{
  "activation": "swiglu",
  "norm_place": "pre",
  "norm_eps": 1e-05,
  "rope_fraction": 1.0,
  "tie_embeddings": true,
  "init_std_qkv": 0.0375,
  "init_std_up": 0.0375,
  "init_std_down": 0.0,
  "lr_head": 0.00656,
  "grad_clip": 2.0,
  "final_lr_fraction": 0.0,
  "doc_mask": true
}
MLP neurons of a small language model. Each row is named by its layer, matrix (gate and up: input weights) and neuron, and shows model dimensions 32-159. Each number is 500 + 25 x the weight over its row's rms, rounded and kept within 0 to 999. Numbers have three digits each. A neuron's up and down rows have the sign that makes its largest values positive.
After each neuron's rows, "fires after" lists the tokens most often just before its 100 highest values on Wikipedia text that the model never trained on; "fires in" lists the words (lower case) most often at its 100 highest values on Wikipedia text that the model never trained on.

L4.gate343:496534430501486466496524513471504529483490480535510485529500547502546502507488495513512496483451535512505499518515485503492493503530496496524433473482521481479499454494488553498500517478495493540493510496482538487479503528501493453484466515484461513508505478512452479481498546489432514464543481495486485522457511499530542507476498445480466503481494510503529518459522495478500496498469
L4.up343:480505473533514495520516470483493516504522444529524503532493485488539430519454500510506526496471477444486524513487500461529491536535517486491485530512492491515482496473487506453492513476528534534511494501511507506510515552489501523491492488519451522485518503549481490492502561442440522511497516515500506483509512465540472525465464450478494489483507484483512470493505497435515484484466
fires after: " F", " f", " W", " w", "as", "e"
fires in: "february", "football", "website", "baseball", "beebo"

L9.gate357:505453539477536486475461469520479491448571497512479527502496504500510504509501551480541512504462492519527516459494505507460525457515479470525453471489481474476489497509512510528507485557520481494474488472513492492518509518475551490465504455520547493471446517503484550493490500536508460448531462517527544524465477479519518479478521533478509499482493502528466485520540526502490508510535
L9.up357:519464515433506504485530523467528504509532488506512515490523515461498518482520545495507476505463513541545522490497483523489493473472519488518489514504514477475463515532506480473503485544504492503500523453505493503461502495508483498495483530527505508520474494513497490479444536539534496470507436500515509509515475493533471466480508466465515506511540490578506510506529500464455488516486
fires after: " d", "und", " D", " O", "nd"
fires in: "during", "under", "down", "in"

L6.gate356:484485542485464482482536465474474510484505482519471473494521516461539502480472507517472468488484518457504486510439509500480521518571519529514508453495504554496495525476520518468498523481477495486506506513514548488505509504471541496531467481474480475498516448517548491494448502454510525502492519507502518505486493502500469546540514441503498520501485479530488453458545539470521520507529
L6.up356:519487508496529522469488516494535491497502529505488517464534454513534490466546535538459470501499516461467467490495538526511459490449519524469541476534499493493530472499537475478494468540521514469514483498477505512468504460452459479553463504480489465503480527574499495490478504498513526479508483429482519476445511517489496517486528506537479501524507483497467484502498509516540490494504
fires after: " J", " G", " Jan", " B", "J"
fires in: "july", "january", "guitar", "guastavino"

L2.gate412:455482531458494519504504523488504497511526532497504504499527540463522493501479487464506485515486465513516508482537490475497541487470479498478502455514458505486494493529508522497501461467475461526506488559506499463466489521505482498488500511463504520506494482462508510448488504506530539517492513534531493503491516530485478502488486498503508508509456487535521510458525458499504464500541
L2.up412:491507518424491483519509482471517511466509555483512517507477537503485545528482500481503457492488435529509509500507472484513554466472506497486507449509445492484483522494494496505508433497492470509486472538489478495482494526469494525509466511471509503506457475484500517474524491521514532518489494489534507518500508494526493472495492468473490498518436456528540482460507453505513451470540
fires after: " r", " f", " ar", "r", " gr", " s"
fires in: "round", "around", "ground", "found"

L4.gate440:500574486513516442497491485503512523472513508499518490471548547460512434484509491498526445525544496492502475503463485530488523445491522514517512494524453470500490493568497477496477503520517495491517500511526474498476502495473489495548536510507454504530485481524536523470503497522525477482479458469500459512462498490491484539504514481485495497485478507561514524480522551479510499476534
L4.up440:518560490504493465505499503501499509534490502510521512479513523507510450474473430522526503503525480508539482520515484514456566477504483532522473501501481506485451514472487466499491531538482506460517470468497498511520489521474472487524534509470487503472501474539489509483459503521482506502526465538503503519483494497503508494522539508455465512517524510508470455481516503515521520538534
fires after: ".", "-", "|"
fires in: "he", "health", "heart", "height"

L11.gate36:496453478524504502511480491552488492510440503517536521460531504523492506517530526491495513481509489522504537514509531487517524534575471530484470486530527462508484505506502496493516462506492504485516475517536533459463466523520522483464492499487521505489456543485489491506548512503480497491491489538492485541504466460497481527495480535488483504489518476523500499500499509561491511529507
L11.up36:469468485475525499511487509505485478415505483473441537493512522489520487519510508458487485501483517463499525499482530501542470453507465549480485539491507529514532471543485484489507522468494488455524477468525500472511497501527513510504561471493481484497479542446564553499523534537523548538507506520481510497480487514487493517468498522515479446472485493512498450551476501523506493491494
fires after: "y", " an", " and", " the", "et", " An"
fires in: "other", "system", "another", "netherlands"

L9.gate344:540489509465489515525520468484509525503496516536469503513519475552469465486570504472504524524501489492520499463481550511505489503512512466455475463534523517533500494513474493494517528538491530488484548542517489513489510514485508492493519498514454529520514544498467525506539490497486492493538500478446499502514506492503553504471512528516449475508481466501516492518509461550491526509446
L9.up344:532520451470482473482487565483504487466516513496492479502474494509481514464551519521496516483451450489535519531472491470516469471463528482475516475490503514503541467488520523460484533526437516517523477505494494510473504509487529496484490544510465494523491487534491459501534486483479507528538454484506495521521474491502516487454491463503518540499486501492553544516500466493501462536504
fires after: "ec", "ul", " n", "il", "ol", "ex"
fires in: "second", "new", "popular", "next", "similar", "similarly"

L3.gate132:494524536506539471510484529471484529483488531517453476529530557516488512487441448521437467516509498477475501515456512517511469513525527496467493489517509494552511507506475497511483491495483529507473483493506549446492530462478512448493490491527527520517527517477490497502514500494541460509471505463504497543516535478495505535512488536511505509506562498519512532499509496518491515506490
L3.up132:479531535489551502487502509470510532452497502535461505516532537524466527538457509526465486493510496485472503475456475484538471502509532502503500492526492527511499493533475495526507489521483515486501485486520529428499562482489480479467473495547527478551543522469542489488516492495547471537475505458497555530534530484503489548509490523509515518487539517509503492524519480493471492513481
fires after: " W", "ra", " N", " w", " n", " le"
fires in: "world", "north", "draft", "aircraft", "left"

L7.gate5:474504521536502520531502479497512526499523433478517486471515518510498499507498478491506481485492512478432568460465510445497502479473495454538483512438474553499518544545500460558501554524505503470533507562535474492526493520507471494460487496505477537496521507470518499483483496520477431508510501501485525504454474532479522498505539495532498467502491460503541500483470511494487545488501
L7.up5:467474460515534495551483451475505514563507473489509487507526500530528557516482467528520480524496529494510549494525490449488524512514463445519504524469485467545526516518473501497474531472468475483482483500509503519523499471489472537489507522540504548504520494501536524491489487470468478547547478499479503512470485483498511481501494484515500468462496532480501515485483492567498538509478
fires after: " s", " S", "S", " p", " h"
fires in: "such", "she", "section", "see", "series"

L2.gate472:520460533509500512490547524547490513508543485474507478528484531490537501547514508510474489502514507488509493435460528430535485527517515497474489467453522491504495549494460522524551466518476504482477497511508484474523553464447499476517494443479509517530522493496501498505503429470533493501512483496479486500507465470518493443494511528529505483474477492527459474504479501510523475467482
L2.up472:509465545502490514485552526541488496491550488476516510515504531506540514519503499506468494497524492487521492467486536439526492536533507486486498486483529476491488526494477551508551476517478507497494494481508478488512568457476485496532499466464520526509518471492525499525500466461520468528515496508469491502505469485510479450481510557510505476466475511524456486480482519501526488469492
fires after: "ept", "ov", " m", "ec", " |"
fires in: "may", "september", "november", "member", "december"

L2.gate190:508510493514510519519485529458537526522500487507503558541495563537535490515472514514492436473497509519535542543522510510488511501499507515482501487485488520486489456504485506481508518524525540496449505491494518460479464508472495441465489517477521495553520488494503500506525501490434495477492476510489553521503512480505530506533468501544528504454504534485535501507548480493560498504491
L2.up190:506495496523518531511480515469551540530520508496515517517460586504539506465461510521494456506465500498515522525504509520520501503496459510523497495538489531508514457507485493451527523482516553517454522477510503479509470530480457452501455519516525490515494517507504511527529482464447530488478506492513547498518494489497529502505471500509495479484491530487504484499556476475518489497485
fires after: " F", " N", " W", " n", " w"
fires in: "february", "north", "website", "beebo", "baseball"

L4.gate148:536465493524465467526514458452501508537501509470518464504504522466460486485512504518529496460484525481526484483492558525489498524500510465492503475493523467504484519486509480504480507528529550512479486463492468503476521507508473496488520486484518529509488499539477473564512516590524498487496493499557512516443497480471523481473490520512506499518504505544459558485488526534472509504495
L4.up148:492500465528441468510497482511487518536508512470508494505500564483475521477516519471480504461482524501512486466479558526493522515501510470492471506488543481556499513500483503538504500501536499495440516505495500524491528524473485446487538469477552542486449526495475499546498516556503507462479523508523486486481489511476511492466514512489517503495488525555477536463474503516447496506492
fires after: " e", "ol", " se", "ce", "e", " E"
fires in: "election", "selected", "elected", "collection", "elections", "electric"

L3.gate61:544473522472501518503510496534504495502508511544548564552496508497463495493457472476461458522487490502497481481504509467499547509469546506485579467510499509483469559519515544443487502518531536490517507485538514495518487494523536508466537487522525479523456511526506553522515512508507519487489537522501484517517509528507481520499507450518474474487555518486455531512476509500498493498516
L3.up61:561504505481466473499493510517520490505505522517499572570494514510470528518457485497480509549498498536510532490514539472527521476432512507466553501490486523496498547521497521506495508555510481490505484476526524532516481530506531474512480486523573486534456489529509539499509472501490504466495494532481501500530491513507510528521515439512483454510516473497472471503500537502526546491522
fires after: " Y", "ir", "up", " W", " re", " im"
fires in: "york", "airport", "yorkshire", "support", "works", "important"

L2.gate336:509487457475548477504513511500497512472527519491464509520477495487477518482539498518565499503449488540499495476534505473493491490477502523468512501493456554482527495467510512485491476518453476504502492474519521500537459494501541480484479481477558519498492515498510500529494480489509507489474529496462474498502526499486554509471494504500486498519491554475522470511446514538484484519533
L2.up336:494486489497524446485501492503494539487506535470493493552459500518495494507475498548499464530450498543491476502500504447498497503479510545489539526528501498458500499492550498459480487491498479475507500453488490485528482475514482460511480487503526501471500479481525558522492481469505514444501523513487499532475502525497504515499470478521469521512509521476519503516489529517497478530473
fires after: " Y", "o", " W", " R", "w", " to"
fires in: "york", "yorkshire", "rokkor", "book", "works", "took"

L6.gate421:500500504461470497506455525492533479523515510492521498450471511499504519485520490523552494492493534523525517498494469479503525520486461514514481464487455500480479473512490537512537544518527482510494488508458526501520527543549503521512493519511524492553519481496533519510542477485434506500459476501524527502476561474477461491522512577533507504485496516516555490501505484546501543510453
L6.up421:493494505496514510502520464473496495513438535508477450525552475476509496499510487491551497512511472504485524462452499463532509524480489501483503502508487506538514519465474449476525442496522535497546505507495547486482539488515548496473538492501494538512552521520548481477522518517551476486544499519532521482527512476511528473484489534468539488490500475489543518488518496506459484543526
fires after: " f", " th", " b", " a", " F"
fires in: "film", "third", "birth", "airport", "films"

L7.gate323:503546506461560488490497547513532505447524497527554491479548493504525529489506468552490537508502487495509448505463498506476478482511552479503545461523535489511477502526497476481501501487475474510522467527554510455483477504504502456472487524495497491496512491485551516479466495530493524506471475496534495526498545514465468497484510517510463493475502494505448464509501515510478516472518
L7.up323:522497533505543480520480502499506500465517496514524528485475507462489513448529502550465497470497512506533454449518504492486495519548494460489512470487504503485530488486505484512523541485539507492511511548522485503514475454508547476542526469501488486487492533525517473450490507513519522524531517498479501523470508454458546452480511540514475515504557512490490506479446498478484493484507
fires after: " J", "J", " A"
fires in: "july", "japanese", "japan", "juan"

L9.gate319:487493482504507536513427548469520518519513484509535463523506523481506508494525501503496498473520483490540517438461506493508510487487547512482526534520498527507485520485492537461518483501526495513488521497505543478470486497482509533454484523504513503526498546486492508499520525463494505450485499508472484536504470467547532512442465545491499476486501476478534484494498530491448521497530
L9.up319:528512467487531528532540521485522510473512506464531495524539488470494480504529482522480526479503484501515508477513480505502513511493465464521483512525487517470531503486532520509531496497476493477522494539494518509501536482475489529449504451501509491468511489495495520518499520528497447521528543504543514479470554514521482501499479537515512484502511503456518464535479523476526546436484
fires after: " th", " f", "i", "ver"
fires in: "three", "two", "four", "six", "several"

L3.gate318:527479488506495465489489497511479500511533524530512521511499508479500502518503490487468514475537489478511497462500509517487472509500538486431530456468446478531457515483522532534554488520510496502560490557493484495545487498486528491497519495453454513525497490518463512510478495502543474495501495466496501514512476451496501482498567537469472464529484497560452494558492481525495505481465
L3.up318:501502507508529496495503499521466499502508534544499510478492503490540515534487517507483530487545491476518514489507497525528482505506524481460493457484463506502448493484506564505530477534492499496526499548505470505521501482491511509512514518442464525501494466531490497480484486481559486498489507469512460480467435424536497485504553523460460457536477495552472495536480464507514504484473
fires after: ".", "\n"
fires in: "in", "international"

L4.gate304:513506467488500510520470500504554535543519506501451474523495501529494485476544505504512510483500523524525494485500532514497497521517477468466495455531529495466531499470495530517528518512496522507535512488484517532472491503536514494492480467466512506496468486512475497536496503501513480475503506454536516546485511509491440483515537526517518482485493449507470551495490494497506516486483
L4.up304:503537482493510530490479517490534528527510515514458493525500489536500479463551520506514500498496483506534488491488528555470512531511488467470499441496512474460539464485489531528524554527515513512535513481500541511466488516540490476491477455456544506489466494494487506497463500528533496477491548456516513501471496527496476506500548513494498514469472486511470554472478506488522495494491
fires after: " e", "ol", " se", "e", " E"
fires in: "election", "selected", "elected", "collection", "elections", "electric"

L4.gate122:475551481481497553460515488485494529538525476480495517475437498490473483498532509475532516515490474473490499474482503532497500506475450481507506430496482516503536531549500521512530489479469527525516500543519529507521513494493503477492477505459476508523506554496513491504540521564515450520502467537518447507455503467478500474467509525513500523501463478493490521473470493516513468522470
L4.up122:519510498490496535519472490522504516502504498518506519511484492488501498511539502466485523495462482509494485495482495505518511536478462490529503473553506480515513501500474479499529494495479519513508483575533498525536554466488504452475468476490484510520483508470479462490523486513491491488500487535565453503483504514510487465495490513483516509496488470561531518493463465513479436498490
fires after: " f", " se", "le", " F", "e"
fires in: "film", "season", "released", "films", "based"

L4.gate19:522479492483497480484481474484530490491537510530499521513496481501503495547516460467495463531523473512507518467528529482505532489493516489505521498496484516493474467489515526502522504498468497475545522532456470515488504437469559520484504457500454563549489475503492500534491500514503494527516517491457505520485489461529514497526546525520512460476491544520517483551501467516555511522468
L4.up19:516501506499504510527520467480521484490544510521520549484478501522483478555493461446474504507491480488492518466511521492516514498502531505493513531508453512492475456493533518486510515503468501497488545528467458491471518504494546509469519443516468558533510458513494501515497519482457526484536532532503524488462483461520526497504518534498494453492453528521537491518480442501563527530438
fires after: "\n", "."
fires in: "in"

L6.gate62:464500496513481508443536529501482516499485505510492425545522472473499497490545479475525535424493490484549517521493513539453505499492509521483471485517499495519499475491510482542503496497476502519495514520515504482552479482492507504512516514490491544522471514518501499485481476512527502508429476472500432532514520478531518525487529486492500477530493501531520478502526502489506473498560
L6.up62:424510508535493503480516537488515466500471504518520456534547487476516486490549453490501523415492489491549489524503500484473492508524501504496483516519491462491501489516509487478500515497494516471483495525540504496512519489469500488542498520513499538517473529515459523500475499485534522496487492488509463522491517498539489519516496488482489494470490512526520530461407515506477522502548
fires after: ".", ",", " He", "s"
fires in: "he", "height", "began", "before"

L7.gate308:487482524486537523503488503517483477505475477509498509488532519515501502554540481472518516500504532533474469468481448491484460561451490519495504520501507490534501529474524501471530544541493525493482480489492527502488499536537539462541487465472477481473468503510527508504465516492459474508539489464483524494468533486514499473470475567536495485485506496501461472506533509496572535507506
L7.up308:501461486513458493508455487477511451512532519483522499521512484503567524515464489540483531519477529522513536508458510511470486503468511469513474495493530519488544497466467499535474500513504454520498482509481508470493495464502537532576466496549498466497453524485508496525493493499478508512493539516483493474501489506502510466475478509499546539492474500476476539498447498454526486496537
fires after: "eb", " B", " b", " m", " f", " P"
fires in: "february", "much", "finlay", "black", "five"

L4.gate400:536491462489498467440517520510529459459465469570500486567469516459489489499495481437482502509536484540530523501555533455491543464523477446533525494512508505520513459485494544470504510507511492525510484507526493522531497520535534465494514482504531528522480500507524502497535472489510476488492502515484444564513503527482500540494524514536522492514507495497514536478506486509512494490494
L4.up400:543504473499501512467514492488483513510475508493454485587470502518487437493459462475484494513517477508518505457539534465494517483532487456499512484519494532493558521457513528471513520521521537524515473522492469491524484528540487499478486512530531499502497483505485502501517536493542518488485535521482475558512501496497473549533476496512510454495507472466518530513485503520486513510499
fires after: " Y", " c", " W", "w", "C"
fires in: "career", "york", "yorkshire", "works"

L4.gate199:500484521516511504491484493493512457505505491490510479494510498510501499494518463524487519499531504513480511509493506517489514494521501484507534443469519516467455486505505506500499493506540488534464479497516470540488508468456511499475487512557494504486500511511522545466450462503509497531478491476488473581455514520522442514504527537491484511476514463499506511500482499453475550480519
L4.up199:503549488477428489475464487538508502517462488491494467484474476439497435491541491498540469480471495493447547502484507476499483486517489505527528481503463480502519501540482498478500488499535501475476460487477529530495512524499517467529507484502485543490464486518490504500487461499558506506484483538512517510503506469542455470477530503469471490527522466527539527520457528530480499492511
fires after: " s", " M", " m", " R", " comp", "r"
fires in: "such", "michael", "much", "michigan", "company", "many"

L9.gate479:499467510455470505498508481474464495510538472496528544541483519549512540490501511542544504494476494472482513452496506508506484494512485448469517530453525523501506504471460517494515521508508489507417467514518520480514528519469454538453544503517506501501494523483519516507526504493482536528533494508463446527519529538487489500495479507469482455497520509502486471515508501512487500496474
L9.up479:484502476507481526476551531510529458490511505462506501481530462548480469493560502502516494499493453463532496457525507526452512463473526456552529523492479477475527451501479534522513526487492499490462514489536517478520511458530457501513496498548536521509482525523515536499513478507515534488521466505497511442496495516494488478516534478488529507501513495477517513490478503508530553548506
fires after: " n", "ou", "il", "ther", " s"
fires in: "southern", "near", "similar", "nearby", "similarly", "range"

L4.gate491:494489501494492514470507463525555461538497523488463463536488470506512510513505502526502469546504494488544468506516534493541537465518498487488489523528512502477460520499514488482510509477513521535517468534482525467515488522488509493525473482474483473521499457487538519492488472501519495480503515504546489499499515468481492513495461527541458518496466548482529523508515545494538532545482
L4.up491:490474512471490511485504483498547455517511532497499466547518480502505536493524496520521517538501544487486474511488551451514509506505516500506502499510496516505459518481515497494518505493510543554498488553458522488510523512495505501524472462479462473488537483503534516494509461474534514523526507506503497520498519496505509508507493505510472505494475534501520541515513536505497538541483
fires after: "ug", " A", " j", "r"
fires in: "august", "just", "australia", "australian", "must"

L12.gate509:493452560442496518478525511514504490509502491478496506508510535508521530492508481507526487533512511497523549482535504529500470505521496529498489462477516496497478466495527494501514454531469510552492494483463529443464504516428472505546544491466492509505449562486500503485502518485485472476509480483488496535489466447534487532541514528506494530458456519506505478518471464484482493516509
L12.up509:479510479433527505451504516516464488508488505476529527522525508477506458495533526449530533513498502525502488498475536519537507522496514493488479489537460506485478531513454505535539493497473474467494444526502518482474497521475514484540510481481527457519502546520461481496496486515492489496543522515514487525506503495508510464529522517440520519504465500465484513466516491529477456462479
fires after: "u", "ept", " Jun", "ov", "ct", "ug"
fires in: "may", "september", "july", "june", "november", "october"

L9.gate382:472526493516497482472517503468485435496543495506473478509510504505554472459491483501501532474516536519520500500475533494533498529500505536520524520500472509513480499507533490501478475513488500473485460502534541497474508524504491501520497523480469464547486497459505518452497516529508468489477512507482476518462441461487474514465483512549469461514509522465508530463535506471532486527507
L9.up382:536500493484516499472454527524483459539475485467523474487497506544496503500468515483469512519510468490484496537509491462500496491489483518541522503505530521485530538516502492511551520483545500453497470530484538493488480516542499547546457486533496506494500462502499513479484489514542483473523508530512499489482520475505469512515495473486500477474507464496495540517505559468494497535527
fires after: "eb", " b", " Jan", " v", "b", " B"
fires in: "february", "based", "january", "village", "construction"

L12.gate247:488499547507492532471499527491475474522540473486409457533501535499552494495491463508516521520478504512514490502493481491505501542492520508511505487539495498500459502507531483507479492509473490510546454502497553466513531522490468503493519527445525484502487487483502477473491454512534502518518511548485524489461504479476500534508455502472512502531524501491497531501514527470516519532476
L12.up247:482545532530475523501450539503490496538514445483448454508492527475570545507487496512483492505485496481503501509486492494523492565468484474507543498570515503518496510484509489457445492514495450502510483505511523458500507474490501524506504512478485451487493500505470475463477462488526526516502543550517527488462488491475493529490482514509521549504519514507473520467491498501517509517519
fires after: " g", " J", " b", " G"
fires in: "guitar", "july", "building", "buildings", "guitars", "february"

L6.gate442:496487529503484455470474513486498520479508503515474487523484508490490498536506502467537482498512488538523553484515519512468537532542482507469526488483453519509505482471521480500476508512536522522542524508455488498483491463462499509481525462485496493548478525520476528479513519555523479490513485502489501530497496466505539458488493512492485462513476480515498513559500472476514495534451
L6.up442:493484520531527463488473516482502492479485527558494492516496483500506501532501484448519502506511491498491526471522510521466528509517475525490535485477428524522481493494510527530457499491486479516514550520470475507461483511482516505449530468490491465507523502570471490475501530549510513499496525517492501479524489469488521470438501523480452425505451469495489477507514465511529510513470
fires after: ".", "\n", " the"
fires in: "in", "indian", "india"

L7.gate202:539496541486484506527547540539449485524528525549539469484528513514481453455486485538521547479436515489506489518468513484478506481474505492544496524504505471513462519497487527489503538549515544485532487511544466483472526482443527518535503494472512488503509546513533489504482495535510511501489489510504451503516482494513524520496476481495510473501493521484472465479482518560484480518523
L7.up202:467512489455520500513485492496468466480498487470514515510489480504549488508478503550500468527497496511490523506468495528538509493418486499490481529495489538537465495556526501527480492518517495500520502495558531568491500464531508474459494507472485519492475531471520489534458483553486516493535508533542506529496500500526483470487461534479472528503461482555511472478517482481527542502516
fires after: " d", "und", " D", "d"
fires in: "under", "director", "direct", "due", "directed", "directly"

L7.gate244:414510526516499501505498462486516484532481504499504527491528455510456452484492493492518527496527478491519490519467471488517474520491523521478480479448510500468506516482491473461519518502556451473498509471502513516523482499456524498476502457477500466512479540480492510536411541522526500482512495489465468499497524521489485482522494545461493522458513497504498500513457499500513534506512
L7.up244:432484471458480525535519495481508467485502517500558485469492483477474470498517499497499536484505501480528483510481485496479487530476464467505463481472520466484506527501464496505512470513494505504498511487483521472519495509502533448489490540497474516533474513545545544528464524528490498496508510444433497521478521535499525491489488509507464508481503501449489535532461494538487491487485
fires after: " p", " P", "P", " n"
fires in: "politician", "personal", "political", "party", "polish"

L3.gate493:503483521470453498496491506443527490487466468498476487581466493479525525469476528460512451465506481549496482499526472513474523478487504493468501456514467519522488520525498532503502485476510479494522480527529521504442527543520488503530461518533528525512471499474468515466489504511521475485491539503550475545480495515504513503492487515525495506505439473541488481475487469532512465529500
L3.up493:532492491473425499489512490429513491514479445535488480550476514484522506493490497488516446455477464527488485495501479509477498499496484526496523434493491516501508543481518522479475501523489484459483472519471514510477509527529505517515478529518512535502495515516483508476490512507498531465497519506522486552474463519500491518501497470521485493511469437535465474487482510538496448505502
fires after: " f", " r", " ar", " gr", "r", " s"
fires in: "round", "around", "ground", "found", "founded"

L7.gate410:510487458559500512504493496459491501491497493512518454531516487504500468501457473502516460483531538519521497480536538478469494488495461518514446513487522490532545527516491484515525510521451497461503476494485503481509511515463516483516475489499485503560540500488524498446488513516473481521513496463511460459496501478456538514505514502515535475492530497540501540525549523508486495558438
L7.up410:498448515476465513499470510486536514547486500530495511467531465491493549540484527505537478523472534447474483487448456494528492550502519478514552505482497518496495524528493496523505506495525467521498526520508526531505481495502487500517507506510501533473482471476505509475463461491472519500492534537462518525496534486504483510480493480539498523493450500520502501482459482519495542482512
fires after: " s", " h", " p"
fires in: "such", "song", "son", "hold", "sold", "soldiers"

L2.gate331:460506513457569540500553522556515502499477510452548476511484515495513551477490498503505496480494507469530524463519516469530515501455503455499491468474495484512500522550484480496513463504515500503487504449494523520500503509515496455466540482510504505483529447503530566487477517522489524510527501503502498485490460513511451531499490523486480553463508523520503473485474449468502510529503
L2.up331:508505489524532520476518493505526516512494500474503476493472561488533520495500503475490485485493511480523513429488548499537530480475527493497489522520486476500469561514436461490530467517483536485503493450481508526503527504477509481484537469444525496524497451491497525480460514511521510466548519497521481475530507508488451487511482528478530533486505516512516496520464472480495507514524
fires after: "ept", "ov", " m", "ec", " M", "or"
fires in: "september", "member", "november", "december"

L3.gate352:513503499489502461456511511498518478540513503474482512488502514474504541502532508549473485538533506512560474467533511461533481525502468515480521531432510531473482500489488526513499517509498479554520504501500490488490531525469452496521482477491483481513494485476507490526492474453495497507506494519550494510546512475513506551521458518529473538532503487531488518469494571476507494521480
L3.up352:482501514496506468454517513502550507549504526443490523512501508507512513505521523535479516503547493476557459467532515483545489515515473513488536518458566511483475502481504534519495524500478503528538498497477494488498524514479462507538486457492471474467476501495524496522483450468507504522504486498566471474523519475509497533514491507534492517502481489520476529482473580446508494526490
fires after: "ug", " A", " j", "r"
fires in: "august", "just", "australian", "australia", "must", "industry"

L9.gate17:513447507510476461529502514517423522504509502543471518530493490508477505512521520496554482454517502490501495480480500471523497463491506515527519496508500530491556536517490472530500498490518528503508516504482497512514512483469510489462524534526520548498480538507507462485496497507490493470494512487442474506569487529514536490483549485509469504523564478490518531487490527452498509491448
L9.up17:509497515484492448560536525464516485491504530505535489496475526517505502480500483467519491463511508554510511487521519495507472453472484479496497519511504522507533494524495478504500509499459541505514526483469521502506520498494485534474510484481541490531492502492477477527464506469477475514511548478475439477514488469527533521512496470498517496500557475464564545533506490449477546501474
fires after: "ec", "ir", "i", " f", "r", " 2"
fires in: "second", "third", "six", "2nd", "fifth", "first"

L3.gate124:539533520506499485519506515492525489502510517490475465504528473478458461467515455537472502484503493438457509495528515475507496473513478494461540470476489518519474487530520506508491467483488510504496474489505519538500478526544515490456488491503546491494454479521490510442486445536544492532476510527533464512475505504499444506508502473481465501511552494511506479496530436486528495512544
L3.up124:474513524523508463524506536512508478499478460506470483493474485488488454458493484504521487472499486459433534464503530501492453501517525478474537494491500507503506523509502502508540514495509471499479470481476510562498471518492500527469479506487579513512463481480492503468466506456546536496511492573468513536526535501494469508496507546525469547510547514497504547489521500511507555537524
fires after: " s", " M", " R", " m", "r"
fires in: "such", "michael", "much", "michigan", "anoual"

L6.gate191:520539537520468515518494495532501479506496479536530495527494547458513522502510538526529453466497509508524478471509479507491502511463472531486483438480465494482504472503516499522459487496509474490499495464508475496460504532459497455554496500504504526536497496470514532462497543496520519475520509514500487537484508498518472508515453509526511565521459459484543526484543511551523481472520
L6.up191:492468508475449486475494500509519475541517478494557479503510519510483470499484478509522462502522478528499498504491475472468494506523506505526484437490463512510542539460519453499496461516524476476506463490532499481502498548478539500510529535486454524521497450478508499494480494498489518503470478547511534530468512512545493502495460513486482509507512481562507493524538520557500443472511
fires after: " f", " ar", "r", " gr", " r", " s"
fires in: "around", "found", "ground", "round", "founded", "soundtrack"